From a checkpoint of a small transformer trained on Wikipedia.
Size: width 768, MLP 2688 tanh GELU, vocabulary 16384.
Training: a variant of Adam for these matrices, 966M tokens, 14737 steps.
MLP neurons of a small language model. Each row is named by its layer, matrix (down: output weights) and neuron, and shows model dimensions 560-751. Each number is 128 + 24 x the weight over its row's rms, rounded and kept within 0 to 255. Numbers have three digits each.
A block is one neuron, or neurons of one layer that tend to fire together. After each block is what it responds to, as a language model described it from the Wikipedia text at the highest values.

L3.down283:095112127098129115132121104158148144115110140154147119164187112111127164116129071113124089125115153127156135158113123126112170120098077054104163153104148131080114112116122148173078119113120119150138110080143083093069092140099123111105117170122084121110146136103186147056115117167096106168094104111131152152153114137144126108150117098105123105078140204117166131140150111142135115138151101148121173123146109147125099122135105083106157110154148145097117186114148191119122134128141091158119146158156182140146113107161097114142123096116128116098154134145088145101077098103168126157
L3.down439:102103129135127138150151124141114205115152140123102118172118167163139096120126109155138097138155090118109117147107134150081097109126122118134142158130166120152138093134109107124139099108110130146143127081133126111123123126151121109113163112119141116104092142108162148125103114183138115141116115123090068126108126122161144188141134132101120155156161255123121108137146165121084142172177128126107124115137175122108102138131110103121159147108115156117098136109137145097153140121116090124103105106137151131126084108148142109145118125110151135129119163158111107067129107126102133165
L3.down475:122102159099122120106153106139169152113151144128140144171098135122151142103122162117108172095116121128120129173114114131183126117097165109118130092141127149113145111101177131138154113138079149103128135128143127125104087132118129150149105112118181116180115123149136132124136092163160101141058140163135120096135108119152107146166135140149132108129146144161117135100138139170123096092166154152086135114147136133142136106174167119102122098097176132128106139144131146130134095112123133096117155119149118081146153121108076113141114176154129162139119099094100140092127162139131124142
L3.down1456:116100099149122132131128103137139144135133133154121161136119112141134067132131105126129134104160121144134116149138119125153124108129139130126131124161143124123132111164123098074146118159099091101128135143114108137221144139123109187130150176118171153092111132121112114163140132154123131126108154103105156122114139134127087097130113143126126163088151255133133127160118116105085106122000122133161113119125113115115152133093116137132133150067104124120139141125128155140113135130120149147130105147152139111143104136088128121142152118135088136150121134154124127095122138123108079131
Paragraph and article boundaries. Paragraph-ending period-plus-blank-line tokens, the "=" opening a new article title, and the first letter of a new paragraph (Wetherill, Copiapoa, Scarritt).

L2.down224:140118149108152096100119110108138135148089115143131125119112137131102106123124167130074137134130125143091142128124146173160120159186089124142082144120138120102130105143108133156154133115102127090135132119149119152135121085143140100138163106179153122080121111162145127107155141139083130100143124174083140163118135124120137110082156149096102136160154190134124094130119146141171136154152151144128154108072114188111164103118126090123124181133143118091110095107112084111155147140110098134093105162119121127119119070119138137142143154120130108161109075133143157121137192134111104146
L2.down493:174174153146156114117112133120110147143115108160114122125117154106129087140138177155143127134162135158147104101150136099110129166103121131170136139125119131157127153128134136111156145139123161133144167139150174131182125090113131100109151133152177129116136131093086167134120123149111141144183143146120158130148135133139095126147106115097167116108111123114119152154142135117193174119167136144121095109166086107141097111122156132150141122061116130116110097147135102094153122128136155117133116090107131114145136072113143153080102078111088187119132133155080109107142133148163130156
L2.down773:121135116119151136148126123150116156112110115142111146143131108164111087112143125143118112109159096166149084123154077148162141177123150086128114078113150166162158125123111100169136107130112104173126110096147161120083108137128133069118150168083154085108156106155139128159104100129104118144177116143110115126112126136105106113158114119149132123087114095121121169152133079178093124125161125123121088116124085121088122128117130147129148083123124108149126078141134099108150119142118116145152139127074112106159099152133170104123123120140160142107112104144208118119124120152147167140
L2.down1025:144136135106137136141148124146119121119108118097104152141181171116144118123116118143150151156122163153124146120111151148102147147103155111136156111163113146146163108138146099139139146123117151116161102059134121123131119131134089122103134123131113121086121125109130101129142113119133099114153098136133093130105166146136133090140090178143139102120110070131103104143110139167180153167233125119151140138170118095083129152081141139122142126157146107155130165133165139112136137123132060182087099132115177106092107159108152124121130098149136138083115098109191138127119092093147131099
L2.down1039:155157143109133139148135101129159118143122120135134109144130149135153149131131158134168112107112181090135136150119176119145164126161124114122126117115122081160156088134103105142124146100136132148143136132119123115120086130113115108105113134170139085153142129119099120168139147097176101157167126158092145127134136090100100096083127139111118075120181117133093146147078130113129135131165113149094130097163147117110150162142109164164149152137137082163131073106113121127156184091168120140112160147108171159109150126127167086127128116116160152133056112137145062138123107129124131117
L2.down2068:128131098148115138096113126148116130140115152111109117143118144152092112120128149143096149136131120170136133153119099089108123145115103127142110101147150105166068108157099108107081167133120155136156083109100099142124123105124154076108122127152096121124156123098099158157138153137154116131175139173107166085125170117096149147105124095126124065118138079100154077143121148148088074134165113131119122144156101110125142194150119134100121156145154128162136155099123140108146123124106149088106130138114176129117138120127130091106078129155116177138106147172120116122113096129119099126
L2.down2415:125099108107177148099098154136147159132150153116114129125128142080084128167145164149105107132171152127130122126133111088113128129102155131107154121141103165063113115146129158127120148137124138066107113113153102127141175119106099127118151160132109138107121102092141107148083111102139126104116091165115160102105175138101092063142079181129116135111136127127162126110122165097162109139103111109095131147194079125127132120149065105173114167090149080137159125114144087146138101107098108140087154130085121122117144136147137102154111111144129117130144081146113147101114093148165139099
L2.down2571:075133102095103130110123123102124146120102122133098145157121121152133109162146108132133161125146155143096111125132141096141119076146113155141139091127108135124128101141184137147125117154181106130154126156105185130112110190126131117131093143107106134132182090114123109135112139112137138140130080133113142147102118111145158107112126169108079146169108131164120102119129146127151099097136134119155145157116129155085134104160112108120100138128130108094154151088166114126102128125120141127116111150165128152096105103114117155044169121090156102084080124148121128113096131083142128134
Word-initial M fragment. A word-starting "m"/"M" piece that begins a longer split word or name, e.g. m+ould, m+ood, M+iscellaneous; rarely k or L starts.

L2.down216:125118110093172125188142107110145113152152161161114131117109110128117133127144109129131146125140145121126148134088162111174123134179157118146127156189129155106124121130135114147114134126141082110149117187155163119158134139102176105069113147127128120129110206142084120134120175133099161162136081124120129137145134121139146120139144149135117125146147173107172145153114085100140120136110103138118098126149083132115113135139132100108101134093093139141111113118110146109104121087153108128158131139110098134091178135096110093151121106160137074133151134076128140183121076099141103129
L2.down385:124112156115156149138118178132143147064121126125140133111143077128114156128166109157143105086152121128113120112086102107128128095136151119132153133130189150162119110120108113155177108088091100173097119135097110107129167110130124119105137148158119095082115113129102126120147070136129164092134136139146126150129137093119100102149142121158116161109137160146141175145079118126071089119120115122154141158117132111125103093131128200113129155093144144119098141132136126105161085122126124121145132118151144178122124111115133156128143177141147141167152134079136104130124105131088128076
L2.down399:123152139086113121172128147086133099118118157075112137125115125137158107170125145128171121104126134149115143135106095066128128147118102142098116141115114115102162163133120108121098104154146100127104098131094136144130080100131125155121102141146140118138146122169135170130167133119162123140131124155145106149107162098095102151126128131178113102150118255110131130140097116109093082146081080121105134161148129083118130137108098129111115151123154158113128149100143138145130159149088105126119125136137116148154131126157127139097139152146085123118158111149117157162123147083084127126
L2.down958:112119137134155157108151126124140129147082123124071094068083130127143133124129093141118121072093118121142128134113147115146123163142114141126134177115147139144150114128171146123136113136121116139115123136123116108135153177121115120154117159089130117167133160138145127152125106114105126137155183150158095096124104134105127103120140115130161092111112084134105137155139087098146104160155122144135130108109088126142100096172148139112124142110175136118119163079077127122075142089067126110135126141073125117176097135084134132132127140161134154125138151099128135162114140161088103113
L2.down1176:141109126106127132134148146114123103135090112156125132155122147160104121152088125127122150120153149111096105098156120161107120130143151117134106132111173143125138125160103167148080098134092110109147118130133091138120096133136126142081116181080153153162120134110170124121159123115123118165126133140108098135129160143131105113147065157061131092139150194135126202144118144121116135158089097133160104126133158127107123150085139167160129128099096088104114145108129155125117142130117106116174199146143153119124194140113099121162097171166070129090101166114141126095105133122096106132
L2.down1255:113123139091138150103142137095117136138130116161098114114134114137134087158117119141165129111153132103133138140110138160126112119110138080114128161114127126157166117092106129109127123098146131153140125168107143135212104202127138141108116130088140143110131171086141146111099145119131109149150143099135124130124151136126133124128111142095143101125118255143140083162115152123108130133116114128109115128124101155147116117130153134154114112111143160105114121132133115145114167121106110132108134132104158128076119089084094123182164114176146104096114123073147123146104099135106145133
L2.down1481:076132155039161142127123140108120139137145111143154141140156127144165077157134092117150140109151123096127139161119155127126127074158099118157141129122059161134143106115113129097115133141117106122143153165108130144183131119124111154120134157079141100085136152128098155151115131166103135125121135124111132109111101136123123127120132121118119124101148255128139152151135120120134132158022141112077121148150134135127126090094106098137150118081129178148131130075135159147100117132093097109130126172104153146149103160117129109126109121180121125144151132098102114160127088094124152127
L2.down1756:126125124139074104116113131141127123116102166141122121154142166127170118128114137102112143124133148151124123154135091123098130148163133115118155106108136143118093130122102112073092154130134124144158119108119120098075095109168131123108129093111105095170126106131118103083128130103135166140087150102106145136140141134131097128141116089128106120131128241153156153096162194119103161143144169120111159159139120134129109112121135151103151103114114122148136126133088149137128114082094114121138115131138112142119073134127118067119116137145086107101150123126145114158150117151092134137
Sentence and section boundaries. Tokens ending a sentence or paragraph, and the opening of the next unit: final periods, paragraph breaks, row-start pipes, === headers, sentence-initial "In", commas after lead-in phrases like "Following this,".

L2.down127:127104129116142104093104135139116127168094166104157152112183154104121123127136133102143149113154116196137129098087156119143130102136149128072130150129110146139142120145141146116112147132155107096134120097101153117143135137161144159101095157101106100152146150131153145055101100111130154106121137117126132156132101108129117132148115116126120169100156139132124112107101124101093085132148129142135072186118141128157161168103119150131114117127135104139153137133116116132091100121133116143147130167121131124134110092147090105111111125147130117179131138150098133129110121125129127156
L2.down472:117116117157098203133100130154117128121160112179113103109109121152092146167127134150112142128080118120107101085121123168089137103134114120126110073100147111114151124106137129144114111130113141151109072123127107176115129112130145168083113119124114097099117124121164142113106125140153153111166136167089082114122151142122144132108128093121097114098119032121074139110109110147090133122146114075116147131122168110169135108126160123122081119136132088117103143131130113117162121116079062130123091157116105118180113145132105132102167141102139141132131144103089141120147156121145122175
L2.down1276:115130104180119102174117157123140144198098161123092170168154101128152151079092132126160120137179172150173146074165131150088116153132165109119135113113125162110139142178108145124136134132133142092130134129155106146130152156136094132106100152129165178141151131127182119111120141075110140133119125117169109149112175108098109116138118107122111138138150089135128141130159122153113163192148128116099143107138120110132133169101104113113103081163134148084149142153130105128099154159129126114124098100089124159117121111088111124108098125087132109143137114111147153126122143108120094125
L2.down1410:109152108104132124124126146114132207168138135143157150111153107153153133112140111087123137164131164163107188130122125148119168167132149116143124153142133124155139137083129131115117145108119116148103121164111103147132132150161079138116141131119153137145139145112129116150152143104129114081114112143077143176143113135153103104141121172090111118123103123140175134124129087121101102127116092135118126154118110109131155096152134131132141078111114119153076111126094145117106138121107109108145163175144100162142100127131162114132128153145104137134132123116113146175123074138129128180
L2.down2119:130116093096154124088146185111158145104159121135128110110140134150081150155112173162143094142126125126137118130137129131143105098151117093124107155094116125143163136145174147138086091128076085129113129130133151114140127138126093108134119125150093145136160109114153138103117128044116136065161164139122133115117142140085115141090094154122113110142112094169138135164124145139131107074123114150162144191127121115151178157144110113173130109111112074115092130122161145156131076142156098137125118167134141166115127120128121101121117172141101149133122126128113116124139096078146125138
L2.down2363:117158142106122150142087130118125153136120109128113194136173124109140088138159126112100110085173123197148131103133123126120143128114151124125092126120154157154120167161150138126177152115108125120095123078151155123117152132123134094124141100146143129142113148139148117123139151093125117142096111141170152106102117133100085077093125120137115085106134090130127124134170145112098109137148105110155152101151072093162121151142105176138156130150127178153114072140126127105113154145113123108172142118125097125091133123151184113146096144149103151169083148141089119140101119168087140136
L2.down2450:126132115143091112150094122151115146137168131159139103154109117159144123088098122171078082136107109108108125106143115149124168095136137112128113160101159090133126113085126087098109195101145162163132104057123093107110090159117124136102127121065130097122127113098108115115113082104151134118122147133123150131121143092080109119141103159135166123167110152149125172146117149139134153115191135133125138118104137096144198123146137135145100104120142117120135140174111112145118114151094139120088187142124179129088142143143167138152125145140129147142144154120146122088133152145119106138
L2.down2678:187111132095110181115107114188142146115128125122128151119148161128124119098116144135148119115145186157127116130156158114141123128143128105133160125107140113154126115159117100085141162160126122114140084088142152127118109147114164125137100109116105172157156137135125161106107113112119119105140140132101109115175130097106147113159147142139139091159107106120143157096100141104182145131142115153117139153140124123117088089133120134125099104115092130129089116063148122123112139136116106150125137142147088127124140119154137126100095136092131148097104127115118129111127116114139103094
Split word/number starts. Single-character first pieces of words or numbers broken into parts, chiefly digits (the 9 in 1979, table figures like 8 or +9) and capital P opening a line (Purpose, Puerto, Pat).

L6.down980:119115160075099162156120113161121119150141104132144120136137134162126125105158130107105104114142156128137143119153122123122089101116144080112141150132127122126111111130154155115091122175126121106107115122130154079066116081114160125136150135097119124088079113106144133157137159106126109098147154166101131080134143161154128121136097107167132152103169145137127144110119146076130149124133144129157105151150148088119124160087165136147110127134146121145119150122112143146120126140126123148141160106117173151145149157072154132116118111114150106155106115098114126144118127091132151150
L6.down1356:141119141067143128096107127148104117126132135110141144164098132136144099105120133130084134093092146140135125123110122095118170137133139135116106139122128123144161145181111133115114101149146126151113128075125147071114102113117112102112171144127136123129093124141105175110124193101144098093119123143073110132133123156124148141152142100160157078081164138138159101150107142118174149160206120113128111106109118123116116142118138153154150099124116101125110130125168150119108144107169091147133158097141143168140151154082159126138130127142115131157111119157151155152114124154127116108
Sentence-ending boundaries. Punctuation closing a sentence or unit, mostly periods, also closing quotes, colons before quotes, heading markers and table bars, e.g. ". The", "):", "==".

L6.down1085:071142132086126157120129140153159119130128097122100116145097111153142119165098108151137094120161083105134066091118130155117129130149110153111131106121134137138186113117175143103120122087111138124137139083127136149118102182166119133141131116170094140111165137092106151136089116144122155136139145092165120123108169140158134116115133123116134133136137152120128125145106144120100148138212124146147119143146105140134118085144149144117145084152140170126152116121060143121162162121117123115114111143117105141133135123113090089134111091188141130141105138141118164119119140137097163137
L6.down1439:125115173147094133102161127123143152161110095116138125115140138154131188159131130114103086186123145119113099154092107122145125111120131167120138158139150122128151136115170143103098125139146086156125162058148127092104163125128076121102127115177128109116151114150168087150120143154127126139125095131135124166088111116117115126144162108148143138152154106102105163160146135148140138145221112106145165095150106110130121133136143153095172086103102157188169167165138129083140146119077067094118158109087141157139128130106164120100132131166174151132150128158108116118127118111130113117
Word-initial P/F fragments. Fires on an opening word-piece, mostly P, p, F, Sp, that starts a longer word, especially foreign names or terms: P|ahomije, p|our, Sp|rache, F|olegandros.

L3.down20:113116101095094147112126145148109141151108147151092134097143148114133060159142164165142114116123111129170151134113140130139140134129158136111123114099151137170102133136127136107127083135124122114135127101151125137191126132105106140111096089115123148120121150136109127116111132131132124127145152094128102147119112138152121133138135135128150142121132255128121153134140141107134128134000138153096146097126111104113149115090118107099119120099127145122128123122129114148103150125140131132138130108121131126121100145131138115139106138119152142128130124108127109115121119087124101133
L3.down986:169119096131116117130099109144107115107101124139091133113137106108165119165105140137144151101125132142130138162121127123138135109104103144089118140136139124121132125128102142132139098081164130141130114128134131125166148118113133117124152124099106145112123106135093128121143138121158142097103080125089173097133136127131146144125101173130119127121119255152136143142119122113127126136000146122126125134133126114145114128096125110128132126077139154125133112141115150141137131149116127111148136151141145126132129117104106136145108127099140126158135155134104104102122134152158107115
L3.down1330:125133129094105152153132128154135129117094125127127133138131140137145095139136137144159107127164120107098145121149120128130099142143106151181123132070089130115158140148141145133135134095152112108136114154096087127156103115111106139130183118109111109127137139125112146101123150162146094149129123135146120141106116108158104178090124129162101117153115255100096156144142112144101153148018095160140145154130087120120141106167147138135117129059099144089121141092120148122143143129112107139128115128161144094109144117155131154110169091125138105101104120094121150105159129114142117159
L3.down1470:108115140101092144112119144148190116108089138109144156120130117104128064127119102146131100134147127120087121104168134158143095114163066119156123115131138148113147127149138151144144120170111088104099124160124122148152146171088097110128134159122094143136133140111085116147117100140133170122131090104134153155072124134160133129131127133105126137137129255138116154154115116120117135164000106096126130150102120121128158149108096150153146130046118133143113094126147110135130164117145092131147151109108167126152121145119147108153126116096108169133135165143090125171136121144102137113
Paragraph and block endings. Tokens that close a paragraph or block, mostly a sentence-final period plus blank line, also table-row pipes and closing heading ==.